From a checkpoint of a small transformer trained on Wikipedia: a variant of Muon for these matrices, 13773 steps.
MLP neurons of a small language model. Each row is named by its layer, matrix (gate and up: input weights) and neuron, and shows model dimensions 112-175. Each number is 200 + 30 x the weight over its row's rms, rounded and kept within 0 to 999. A neuron's up and down rows have the sign that makes its largest values positive.
A block is one neuron, or neurons of one layer that tend to fire together. After each block is what it responds to, as a language model described it from the Wikipedia text at the highest values.

L6.gate305,179,171,228,227,185,237,187,159,132,214,231,177,235,189,228,245,220,215,213,134,153,226,176,258,213,244,179,188,182,178,243,162,205,192,249,160,164,198,267,170,164,226,190,163,222,251,237,263,191,180,196,261,212,174,196,265,174,193,212,186,241,252,180,201
L6.up305,153,190,247,221,205,193,168,170,177,178,194,190,201,155,181,201,186,148,205,206,224,132,203,240,220,256,198,225,175,222,240,175,217,208,276,204,209,239,170,202,218,165,211,193,211,199,190,196,184,214,225,205,210,183,204,238,152,237,188,218,195,134,216,171
L6.gate432,228,158,173,198,225,222,208,168,174,203,239,248,215,217,192,219,230,146,203,224,205,185,190,218,172,196,207,225,175,210,175,181,240,204,219,184,202,187,225,142,229,262,224,215,194,236,234,229,217,159,241,223,244,163,183,245,200,189,205,213,240,167,233,214
L6.up432,174,244,228,169,178,240,167,228,192,153,206,215,150,257,204,205,208,184,179,176,241,200,189,206,192,238,241,253,203,231,212,193,166,167,194,205,227,174,176,251,153,89,179,178,190,178,199,245,190,221,274,210,165,200,141,220,207,193,213,159,176,170,213,184
L6.gate627,172,272,149,240,234,215,278,165,220,204,175,180,189,199,232,204,238,132,178,215,125,174,230,168,182,198,245,201,239,196,234,173,211,231,199,216,192,160,206,170,219,195,216,170,181,145,210,234,194,230,198,267,227,172,211,217,219,222,258,125,180,148,222,216
L6.up627,186,186,178,184,184,220,228,146,145,168,196,199,231,220,154,233,223,180,183,231,238,254,173,182,238,175,200,237,179,217,195,186,214,211,196,184,193,185,122,140,175,150,192,235,182,186,235,188,212,224,173,226,203,198,170,216,140,185,180,180,263,176,205,157
L6.gate699,162,187,211,196,154,207,216,175,219,206,225,196,246,183,248,195,174,198,214,181,239,191,205,210,225,168,211,199,245,196,225,207,172,183,192,242,237,178,191,167,192,198,199,156,188,212,224,216,209,187,204,219,206,203,168,180,206,169,185,153,206,248,186,224
L6.up699,186,185,208,211,240,225,205,147,204,190,225,217,281,189,230,208,204,198,226,197,172,182,197,94,184,158,238,244,189,195,194,162,212,228,229,183,228,232,169,238,216,207,255,189,236,221,199,214,208,138,216,234,241,140,200,203,149,160,227,148,214,198,192,199
Description: Tokens immediately before a year, decade or century, such as mid, late, c., the, born and the space ahead of a date number.

L4.gate54,166,124,202,152,151,216,191,251,211,187,216,193,198,220,203,241,147,144,197,179,197,184,213,194,149,185,211,224,251,229,171,196,195,213,235,206,230,204,212,212,248,234,201,156,212,210,222,186,163,229,231,182,144,171,206,211,237,242,186,197,167,189,227,233
L4.up54,243,199,229,227,166,226,223,173,153,198,251,177,167,220,208,189,248,247,249,242,174,178,221,214,136,176,154,153,163,144,179,238,215,210,202,265,182,207,199,216,187,209,220,172,258,113,176,207,159,210,150,226,182,140,212,155,116,168,173,152,249,187,227,171
L4.gate326,192,173,245,232,210,215,177,190,222,226,217,215,209,162,177,203,233,234,229,126,227,207,187,201,255,122,200,210,209,193,221,173,237,211,192,259,207,218,199,160,248,164,196,181,244,218,170,235,197,202,163,175,201,182,172,196,216,155,238,230,183,173,181,198
L4.up326,197,197,115,205,201,192,184,194,228,210,204,163,233,173,205,189,242,223,214,172,222,166,219,196,217,156,179,191,150,194,269,147,181,189,229,245,164,232,166,225,238,214,220,179,239,200,183,226,143,200,200,189,182,206,194,162,236,202,201,212,218,230,194,235
L4.gate633,196,212,180,231,245,240,227,234,173,236,225,254,231,195,207,201,172,153,194,199,187,216,245,158,235,262,169,239,187,176,211,229,249,253,220,176,231,270,234,199,229,228,185,226,176,204,163,149,217,189,196,139,174,185,201,216,211,210,246,227,152,185,219,188
L4.up633,255,168,123,195,196,193,200,191,227,239,166,223,260,236,193,198,163,224,229,210,178,217,159,184,235,195,195,161,222,112,198,206,154,171,220,246,201,231,182,198,170,207,163,193,153,224,229,244,221,208,192,190,225,180,215,220,213,200,188,216,229,210,193,190
L4.gate687,193,197,135,150,168,285,138,133,189,242,215,182,184,249,170,211,220,193,114,200,196,196,246,180,176,194,247,177,192,203,215,214,177,199,195,200,180,143,248,241,216,168,221,155,209,163,181,192,161,199,191,164,228,195,163,182,216,233,212,250,206,211,273,174
L4.up687,187,220,165,166,165,199,183,266,183,227,186,233,214,185,266,177,191,187,146,187,258,214,216,244,239,167,221,169,156,206,206,209,163,207,195,202,181,198,208,155,207,210,192,187,232,173,191,193,149,242,173,217,222,171,194,187,203,250,196,223,153,220,285,165
L4.gate1631,137,234,159,165,178,241,161,200,190,170,165,171,209,161,218,224,206,173,148,218,258,195,196,162,255,215,179,240,244,174,215,202,187,216,176,187,206,233,169,154,221,184,124,208,171,170,209,230,191,217,169,150,213,190,222,176,224,236,161,155,184,194,214,168
L4.up1631,182,203,219,148,189,145,203,219,232,177,172,114,208,193,214,193,185,222,181,234,194,226,165,213,202,189,182,207,186,167,170,215,225,195,186,230,197,221,172,162,192,188,199,209,222,213,204,240,242,202,241,220,245,135,180,211,206,222,231,218,155,210,149,187
L4.gate1675,232,190,231,156,192,242,218,225,189,177,188,187,234,201,252,249,184,140,207,221,194,210,217,232,197,164,250,169,183,257,134,205,205,252,209,159,149,190,172,194,227,177,171,186,180,179,235,271,171,183,216,213,199,191,212,259,187,212,166,208,214,228,277,152
L4.up1675,180,183,219,164,221,179,263,217,185,189,257,166,208,189,283,201,171,231,193,252,154,212,171,229,229,195,215,182,248,182,177,188,190,191,164,200,166,267,190,228,243,255,180,203,234,234,204,232,224,161,189,176,234,182,222,238,227,247,229,231,156,201,249,172
L4.gate1752,198,204,266,163,157,220,197,253,164,196,173,245,219,183,222,165,198,196,196,223,162,190,218,221,248,174,255,199,186,187,170,197,189,212,191,218,191,244,146,203,241,183,182,155,207,216,213,236,216,155,215,165,221,211,247,208,184,244,133,242,166,166,303,191
L4.up1752,169,192,254,164,169,158,193,177,214,250,183,174,182,190,174,177,220,198,226,198,170,208,248,188,235,186,322,218,149,201,201,151,183,206,172,209,249,253,239,180,224,190,172,198,210,155,189,192,210,154,214,253,208,240,206,203,206,239,208,256,240,190,275,208
L4.gate1960,167,162,124,229,211,191,235,174,216,172,173,195,203,202,210,182,184,229,196,183,233,220,216,222,216,204,230,229,227,179,178,232,183,199,178,260,139,221,185,157,209,177,224,209,191,247,267,214,219,211,181,176,231,206,214,173,203,224,168,229,231,245,177,188
L4.up1960,219,168,181,212,182,204,199,209,204,171,223,167,225,248,190,222,146,187,202,206,254,204,132,177,196,203,198,165,219,230,189,186,182,266,230,152,197,141,144,205,181,160,189,140,183,226,198,175,189,193,238,215,213,275,157,218,196,175,213,248,153,160,192,249
Description: Newline right after a wiki section heading (==Career==, ==Geography==), plus paragraph-opening connectives like However, In general, According to.

L4.gate191,177,214,234,166,207,185,207,189,185,136,254,194,202,207,145,177,209,212,175,195,266,207,204,257,193,242,121,215,203,186,211,195,226,218,189,184,197,152,159,135,209,158,196,267,224,213,172,178,199,198,192,200,218,225,207,280,225,144,186,177,283,204,254,191
L4.up191,187,166,251,187,229,208,209,157,142,230,166,145,194,230,164,228,242,225,152,175,188,179,186,219,191,192,213,164,195,205,192,195,172,177,227,235,153,249,205,191,213,166,240,155,205,203,250,218,189,213,194,148,252,149,202,225,178,192,153,145,198,199,225,191
L4.gate213,206,224,198,133,197,216,221,157,215,249,159,204,224,197,201,222,156,238,207,204,178,204,196,158,163,159,213,186,203,254,211,173,209,185,156,207,205,217,201,220,236,198,171,176,193,205,175,196,223,161,218,199,186,228,162,219,127,225,166,237,192,196,150,161
L4.up213,108,229,182,180,176,206,242,210,198,156,176,164,195,237,217,261,129,241,115,153,160,215,200,160,263,225,191,200,176,208,245,169,139,166,199,175,192,172,190,215,119,224,205,201,249,210,173,169,224,165,183,211,208,209,179,210,166,182,171,179,173,191,145,194
L4.gate484,226,219,172,184,185,157,209,167,187,184,181,170,218,214,160,162,203,160,171,258,153,175,229,142,159,222,159,217,140,203,252,195,245,249,206,267,188,206,209,192,227,193,185,247,164,198,199,210,164,246,201,157,159,189,163,207,193,179,172,233,164,190,232,121
L4.up484,194,167,217,188,248,168,189,224,225,247,229,240,181,207,190,211,196,176,177,228,213,233,191,173,230,202,221,207,193,196,152,166,225,173,172,233,193,298,233,207,232,196,166,191,166,187,198,140,163,195,162,178,236,196,185,205,207,156,196,195,137,168,203,208
L4.gate553,205,241,158,172,209,205,196,193,193,155,270,201,180,240,214,204,163,212,222,262,192,189,153,177,232,182,183,176,199,211,176,238,184,206,186,225,146,147,170,227,214,252,223,254,201,197,144,150,175,207,218,232,172,198,224,217,190,179,205,252,192,213,142,224
L4.up553,235,178,203,177,263,160,194,176,197,148,185,197,218,232,228,228,190,208,213,204,190,167,193,199,184,218,167,215,150,207,187,218,138,201,233,250,201,129,213,211,235,194,179,186,243,199,186,180,204,200,195,202,246,209,198,203,250,177,205,194,203,160,211,177
L4.gate704,173,214,191,221,206,221,208,221,213,176,200,177,167,174,152,162,204,169,201,189,220,212,166,203,131,145,209,201,144,243,235,197,129,165,158,191,195,170,278,198,176,185,144,216,144,161,260,141,168,222,191,197,183,180,158,207,200,199,198,193,217,187,285,209
L4.up704,164,180,193,184,192,178,206,216,137,291,226,200,240,202,229,217,186,156,217,188,158,243,246,238,243,227,227,196,176,149,255,167,207,169,170,216,234,211,201,168,174,194,208,208,186,194,223,179,179,192,228,195,160,210,210,179,189,149,225,111,219,201,142,232
L4.gate919,151,213,117,193,188,179,207,174,245,166,234,206,204,181,215,187,216,203,227,198,157,220,201,148,208,233,234,120,220,200,220,208,176,168,225,144,168,189,225,170,221,203,241,204,205,205,198,181,248,162,152,208,166,191,179,157,210,231,213,168,176,196,186,226
L4.up919,197,189,227,211,157,205,198,174,181,161,198,176,234,225,158,177,228,225,245,183,222,235,189,207,171,235,193,167,223,222,172,178,230,180,205,174,190,231,164,180,231,232,239,239,252,167,169,217,219,169,153,220,205,184,203,147,205,198,168,232,226,222,215,200
L4.gate1635,213,216,196,213,178,197,197,239,148,186,204,210,206,159,254,232,184,181,186,172,183,157,226,175,164,210,204,186,183,176,179,233,255,195,191,197,179,272,178,191,183,217,165,220,199,197,193,200,135,192,219,166,191,185,178,200,160,178,214,205,224,202,174,141
L4.up1635,197,200,202,198,247,226,240,198,236,222,188,157,178,176,259,163,238,180,222,209,257,169,157,232,236,143,160,209,208,204,137,233,214,199,227,208,217,218,238,232,187,180,202,199,223,130,192,216,184,214,188,170,219,169,192,209,139,204,219,155,201,192,200,215
L4.gate1869,225,199,241,184,197,207,143,250,202,233,121,228,198,215,197,238,215,198,190,236,224,172,152,246,196,220,254,211,201,241,259,233,226,265,220,203,167,181,272,200,207,243,116,187,214,166,215,245,193,217,230,180,233,199,192,249,186,226,191,196,155,180,211,212
L4.up1869,204,221,196,226,226,190,213,200,242,206,206,219,212,230,171,241,204,261,178,263,182,184,188,227,191,197,176,206,164,187,194,182,241,143,247,205,185,225,225,288,169,210,270,224,229,184,204,234,178,199,148,161,240,200,197,193,242,204,191,201,212,184,227,192
Description: Words in early-life biography text that introduce a subject's parents or origins, such as born to, son of, born into, her father.

L6.gate948,208,187,172,175,243,209,206,175,186,137,152,183,249,222,210,183,172,235,241,158,193,196,218,215,180,176,246,262,199,180,194,212,214,166,253,243,191,195,256,232,201,188,198,198,259,139,207,154,189,177,175,204,203,210,248,226,218,216,194,209,219,203,190,176
L6.up948,221,201,225,202,229,184,179,99,228,170,183,190,214,176,203,164,222,221,220,220,231,176,181,171,194,193,237,232,174,153,182,207,137,172,185,228,169,210,231,238,248,249,188,162,213,266,179,181,175,213,185,176,220,227,249,192,226,160,166,224,186,193,264,184
L6.gate1526,216,210,245,197,179,272,180,162,155,227,257,212,205,250,162,180,263,196,233,147,134,238,220,184,168,255,194,143,204,228,169,183,171,153,222,206,201,185,196,185,167,198,191,205,233,185,252,216,223,184,185,216,226,216,175,161,182,194,180,255,224,191,233,184
L6.up1526,149,207,182,172,175,176,225,226,190,233,195,209,193,206,173,240,178,230,206,243,249,227,191,184,200,202,239,152,167,218,137,167,210,125,222,201,149,212,256,184,253,226,253,279,162,208,157,220,204,177,254,220,198,152,177,168,196,215,182,155,183,160,253,178
L6.gate1930,182,159,220,213,201,217,223,167,213,171,236,220,195,192,204,184,156,169,226,189,194,234,216,188,240,221,177,223,161,150,128,178,227,208,200,177,191,225,166,173,201,201,257,164,215,132,191,195,145,213,206,226,170,220,236,215,206,204,166,171,195,183,197,213
L6.up1930,220,196,188,210,206,221,195,221,222,155,267,229,180,210,199,181,258,219,167,199,215,210,239,162,180,217,179,233,187,218,245,282,180,207,179,156,181,175,195,222,223,186,194,246,216,163,131,200,222,237,188,197,215,216,244,206,207,151,162,215,200,209,108,212
L6.gate1961,189,180,170,164,236,190,179,166,213,186,194,164,202,193,214,202,173,217,237,200,188,205,173,221,250,164,258,187,216,172,163,138,160,157,219,218,169,248,186,209,206,181,165,167,181,231,240,200,207,226,164,215,167,137,241,153,161,198,162,159,194,212,222,223
L6.up1961,217,195,194,164,239,245,214,203,227,166,197,167,220,176,211,185,190,219,189,182,172,203,241,190,193,214,138,229,203,174,187,195,234,183,240,190,189,229,163,183,194,251,255,160,278,176,249,179,200,249,200,197,210,210,185,208,207,157,181,165,138,200,195,205
Description: Prepositions and function words just before a date or year, mainly to in from X to Y ranges, plus On, in and Since (On 14 August, in 1902), and sometimes its before release.

L2.gate1828,158,205,209,219,203,222,144,208,212,207,175,269,176,161,193,177,225,212,281,254,156,208,165,190,201,199,240,164,209,213,208,196,228,176,213,202,203,193,212,202,195,178,179,212,149,213,247,239,167,240,153,237,162,235,244,185,216,218,202,226,203,185,243,221
L2.up1828,241,130,165,194,144,218,197,243,208,245,203,251,183,206,180,180,191,197,215,245,180,227,222,200,218,189,191,212,169,196,207,226,206,148,210,192,195,175,252,186,192,213,183,207,156,193,255,169,196,227,153,170,178,266,238,221,161,205,208,185,203,205,185,176
L2.gate1870,243,187,202,175,186,210,148,175,168,224,201,229,152,236,124,202,211,184,178,175,231,274,182,183,220,188,281,144,160,180,191,225,245,149,164,218,182,201,133,186,215,215,232,200,177,157,217,241,204,185,222,198,156,187,191,185,189,237,262,223,170,222,168,177
L2.up1870,204,218,200,206,214,171,187,140,182,230,248,215,213,195,185,167,203,209,130,227,146,219,201,167,180,104,160,164,194,198,228,266,199,168,181,201,197,177,180,175,206,149,244,196,244,162,215,221,191,137,167,153,124,153,191,177,192,262,210,185,183,207,171,225
Description: Last token of time expressions, especially the final digit of years and the "s" of decades, plus words like season, era, war, year, often before a comma.

L2.gate105,204,169,185,200,248,242,154,185,176,223,174,186,196,174,207,140,192,192,259,226,168,233,180,201,245,247,195,181,157,170,177,263,196,229,202,225,225,189,182,198,195,264,188,186,178,199,229,210,181,203,233,201,195,272,209,197,202,240,165,214,150,203,228,240
L2.up105,242,177,215,264,178,232,146,230,172,164,206,236,177,225,227,171,184,177,216,201,176,200,158,234,223,226,236,209,188,212,246,276,202,188,219,159,192,243,209,216,174,216,185,195,172,233,253,211,230,205,177,145,234,208,215,208,226,182,200,186,145,207,273,245
L2.gate1498,234,165,178,195,215,187,185,221,214,231,129,162,151,216,199,141,169,228,197,194,183,257,158,161,214,237,216,235,169,144,213,206,225,246,195,231,224,240,187,183,193,271,222,180,225,168,233,170,174,140,214,251,173,181,212,236,184,236,203,214,159,142,206,231
L2.up1498,220,171,252,198,165,212,159,156,189,198,196,205,171,262,215,216,175,184,194,289,182,226,273,180,211,178,194,190,228,190,217,155,227,209,180,173,247,158,146,184,208,187,167,225,169,220,210,191,216,193,213,180,208,178,224,213,179,179,174,205,125,165,212,210
Description: Commas closing a sentence-opening time phrase or connective, as in In 1989, / On this day, / Nevertheless,; sometimes the year's last digit.

L6.gate1132,188,158,197,211,162,204,167,190,181,158,217,178,182,200,160,190,234,179,221,135,187,187,199,204,145,250,174,206,218,222,237,139,199,203,269,216,199,179,174,189,249,218,192,153,198,228,278,155,226,271,154,228,212,136,192,198,217,226,194,132,181,212,225,201
L6.up1132,184,206,174,202,200,160,215,187,213,222,217,220,195,204,190,230,213,209,225,174,285,162,246,199,222,143,234,144,155,166,206,176,210,174,200,240,218,214,265,190,143,232,193,215,182,236,191,188,227,160,188,224,181,231,207,193,197,200,189,237,176,204,169,191
L6.gate1159,235,199,123,189,194,216,199,172,213,221,214,218,240,228,146,131,205,150,166,144,181,199,210,208,211,257,228,152,183,168,154,203,218,185,216,222,180,239,133,135,208,172,231,152,126,213,198,193,240,182,222,240,176,183,158,205,218,185,223,206,186,231,216,211
L6.up1159,175,195,131,251,184,216,194,174,190,223,236,210,247,176,196,192,148,190,227,156,219,184,217,196,223,226,140,172,248,220,233,221,217,211,221,204,197,123,170,192,197,196,224,143,178,213,185,243,230,192,242,192,181,135,190,184,148,191,190,166,200,192,229,204
L6.gate1253,202,176,159,192,215,243,210,209,197,198,207,225,173,182,184,153,193,177,228,128,213,158,251,199,226,231,243,197,211,167,223,227,216,199,220,274,202,181,167,206,200,227,197,164,197,184,150,184,169,191,204,168,165,158,158,186,179,202,204,145,238,184,198,191
L6.up1253,192,221,184,217,239,180,252,174,188,196,250,168,189,175,152,203,224,223,218,181,225,193,146,204,229,196,227,170,209,259,206,255,182,147,185,214,187,193,199,174,235,197,166,184,216,199,180,200,208,216,217,166,155,106,294,181,190,185,226,241,194,167,201,229
L6.gate1427,158,248,231,187,193,216,216,192,157,160,184,187,199,235,184,186,165,205,266,185,235,206,247,223,207,214,195,222,196,141,172,194,213,208,230,234,218,210,147,208,170,225,187,185,180,172,199,194,217,261,221,189,231,224,135,230,224,216,229,204,252,167,190,196
L6.up1427,219,205,141,215,257,277,204,217,163,193,151,176,224,226,227,213,171,163,202,156,230,221,237,183,210,259,214,205,213,156,195,260,213,225,172,160,226,188,219,182,194,172,233,225,184,211,211,193,252,208,223,192,199,182,213,177,135,216,231,207,206,171,187,215
Description: Sentence-final periods closing explanatory sentences in encyclopedic prose ("wavelength of light.", "fully repaid."), plus line-initial == or === opening section headings.

L4.gate209,191,181,206,173,191,212,207,124,175,201,172,256,179,180,127,241,237,202,197,223,163,159,226,202,201,206,176,177,175,134,211,128,149,272,239,192,202,198,155,166,182,273,181,147,177,234,198,172,168,192,239,241,165,232,247,233,222,194,224,226,180,163,277,204
L4.up209,209,187,177,234,194,200,194,219,251,183,215,236,226,199,223,222,230,193,238,211,216,201,162,227,222,252,191,168,230,231,214,233,127,196,209,230,233,240,125,216,129,191,245,208,185,188,225,184,215,201,180,220,170,197,208,204,172,162,216,173,212,184,294,188
L4.gate327,189,240,224,191,250,224,131,193,188,250,161,223,229,193,228,180,215,244,168,202,159,181,158,168,182,192,238,213,232,214,192,233,144,150,219,210,280,235,206,233,220,229,204,191,196,207,194,142,154,211,165,176,216,192,179,164,216,169,278,116,215,174,209,215
L4.up327,195,164,194,173,244,241,195,237,176,215,190,243,248,222,218,173,183,161,237,202,228,169,169,215,238,188,213,260,175,203,208,203,180,194,199,169,223,176,220,174,210,234,177,183,176,176,187,193,205,160,197,209,176,233,186,191,145,213,223,203,176,211,207,147
L4.gate497,227,163,227,175,237,202,193,202,202,215,197,155,159,182,203,183,264,174,224,212,184,164,234,167,132,166,262,175,143,128,122,173,215,173,204,200,199,148,151,221,216,224,178,180,237,203,245,214,226,172,166,247,245,203,220,185,205,223,245,226,238,188,186,221
L4.up497,171,235,136,205,180,189,173,194,226,252,212,200,173,241,168,192,232,241,213,209,199,236,193,217,107,147,207,238,231,232,233,166,126,218,179,185,207,214,209,196,207,179,198,240,277,167,187,170,205,187,215,221,188,173,148,206,221,172,216,200,124,228,177,175
L4.gate625,179,162,232,245,187,217,218,200,224,215,186,188,181,201,163,166,159,265,246,199,184,191,182,174,180,226,198,212,170,172,201,253,207,213,173,238,183,219,180,219,236,189,259,271,262,227,194,203,212,197,182,206,218,220,217,240,226,220,189,191,156,239,215,197
L4.up625,188,220,196,205,196,211,165,188,203,172,175,148,230,200,210,189,205,214,166,185,118,200,169,200,216,237,201,216,237,198,138,241,195,185,233,227,236,243,204,238,254,150,196,272,220,212,173,212,233,241,218,213,185,234,228,202,203,196,189,223,203,277,197,267
L4.gate1460,253,194,176,180,169,251,183,216,180,195,194,178,184,229,219,153,208,171,246,214,159,200,239,177,177,225,192,274,218,178,175,227,182,230,214,203,229,188,185,196,278,273,212,200,216,189,194,164,275,167,146,234,157,145,208,213,212,175,210,238,184,153,228,244
L4.up1460,193,267,195,153,295,204,214,174,152,229,183,234,229,186,176,178,209,210,199,170,187,189,204,222,222,208,185,190,178,240,216,175,226,185,187,141,226,173,236,209,246,187,188,214,199,219,241,283,225,153,219,180,201,214,196,201,188,153,191,167,264,194,205,154
L4.gate1649,180,161,172,230,211,211,184,184,138,186,206,207,196,246,233,184,248,215,257,200,208,204,193,161,153,163,189,243,228,215,278,191,250,180,269,239,248,177,185,176,185,175,219,166,182,155,212,206,205,279,204,196,155,240,138,204,227,195,242,197,189,141,238,152
L4.up1649,192,190,305,183,226,198,155,182,188,167,227,158,154,227,179,157,187,185,248,220,190,197,210,166,224,172,200,235,192,224,239,243,167,204,193,188,205,210,156,183,175,226,222,220,164,173,233,207,192,213,224,164,193,214,231,234,218,155,144,239,206,221,181,156
L4.gate1710,158,249,166,193,189,207,220,165,225,210,254,210,167,215,188,171,247,180,199,225,224,221,211,165,165,241,189,190,227,176,192,184,149,165,247,206,214,226,202,199,238,196,193,190,209,183,215,160,185,202,224,180,211,252,183,205,155,206,213,189,157,210,219,200
L4.up1710,196,186,180,197,220,172,201,222,213,153,208,191,143,171,159,198,206,191,218,207,229,195,126,182,209,189,219,148,178,179,240,208,192,225,228,203,176,234,202,164,211,227,217,192,222,178,213,199,268,169,183,203,137,208,216,216,211,240,181,237,138,201,257,250
L4.gate1857,240,170,181,182,208,242,200,183,188,177,243,216,176,180,176,150,173,188,223,246,199,185,196,191,178,211,239,215,236,142,267,181,206,196,168,184,165,186,178,227,222,187,236,219,217,225,175,248,248,194,173,173,177,214,194,235,213,192,204,232,242,166,179,231
L4.up1857,194,230,214,196,179,222,214,232,204,149,175,184,146,249,192,193,213,209,238,206,165,216,232,184,182,215,185,233,124,181,175,211,233,152,185,207,233,208,198,193,208,201,198,204,186,169,218,181,175,132,186,240,242,209,212,179,163,209,163,249,251,193,168,148
Description: Words naming a period or phase in a history, strongest on War in World War II and postwar, also Early life, career, era, release, Age.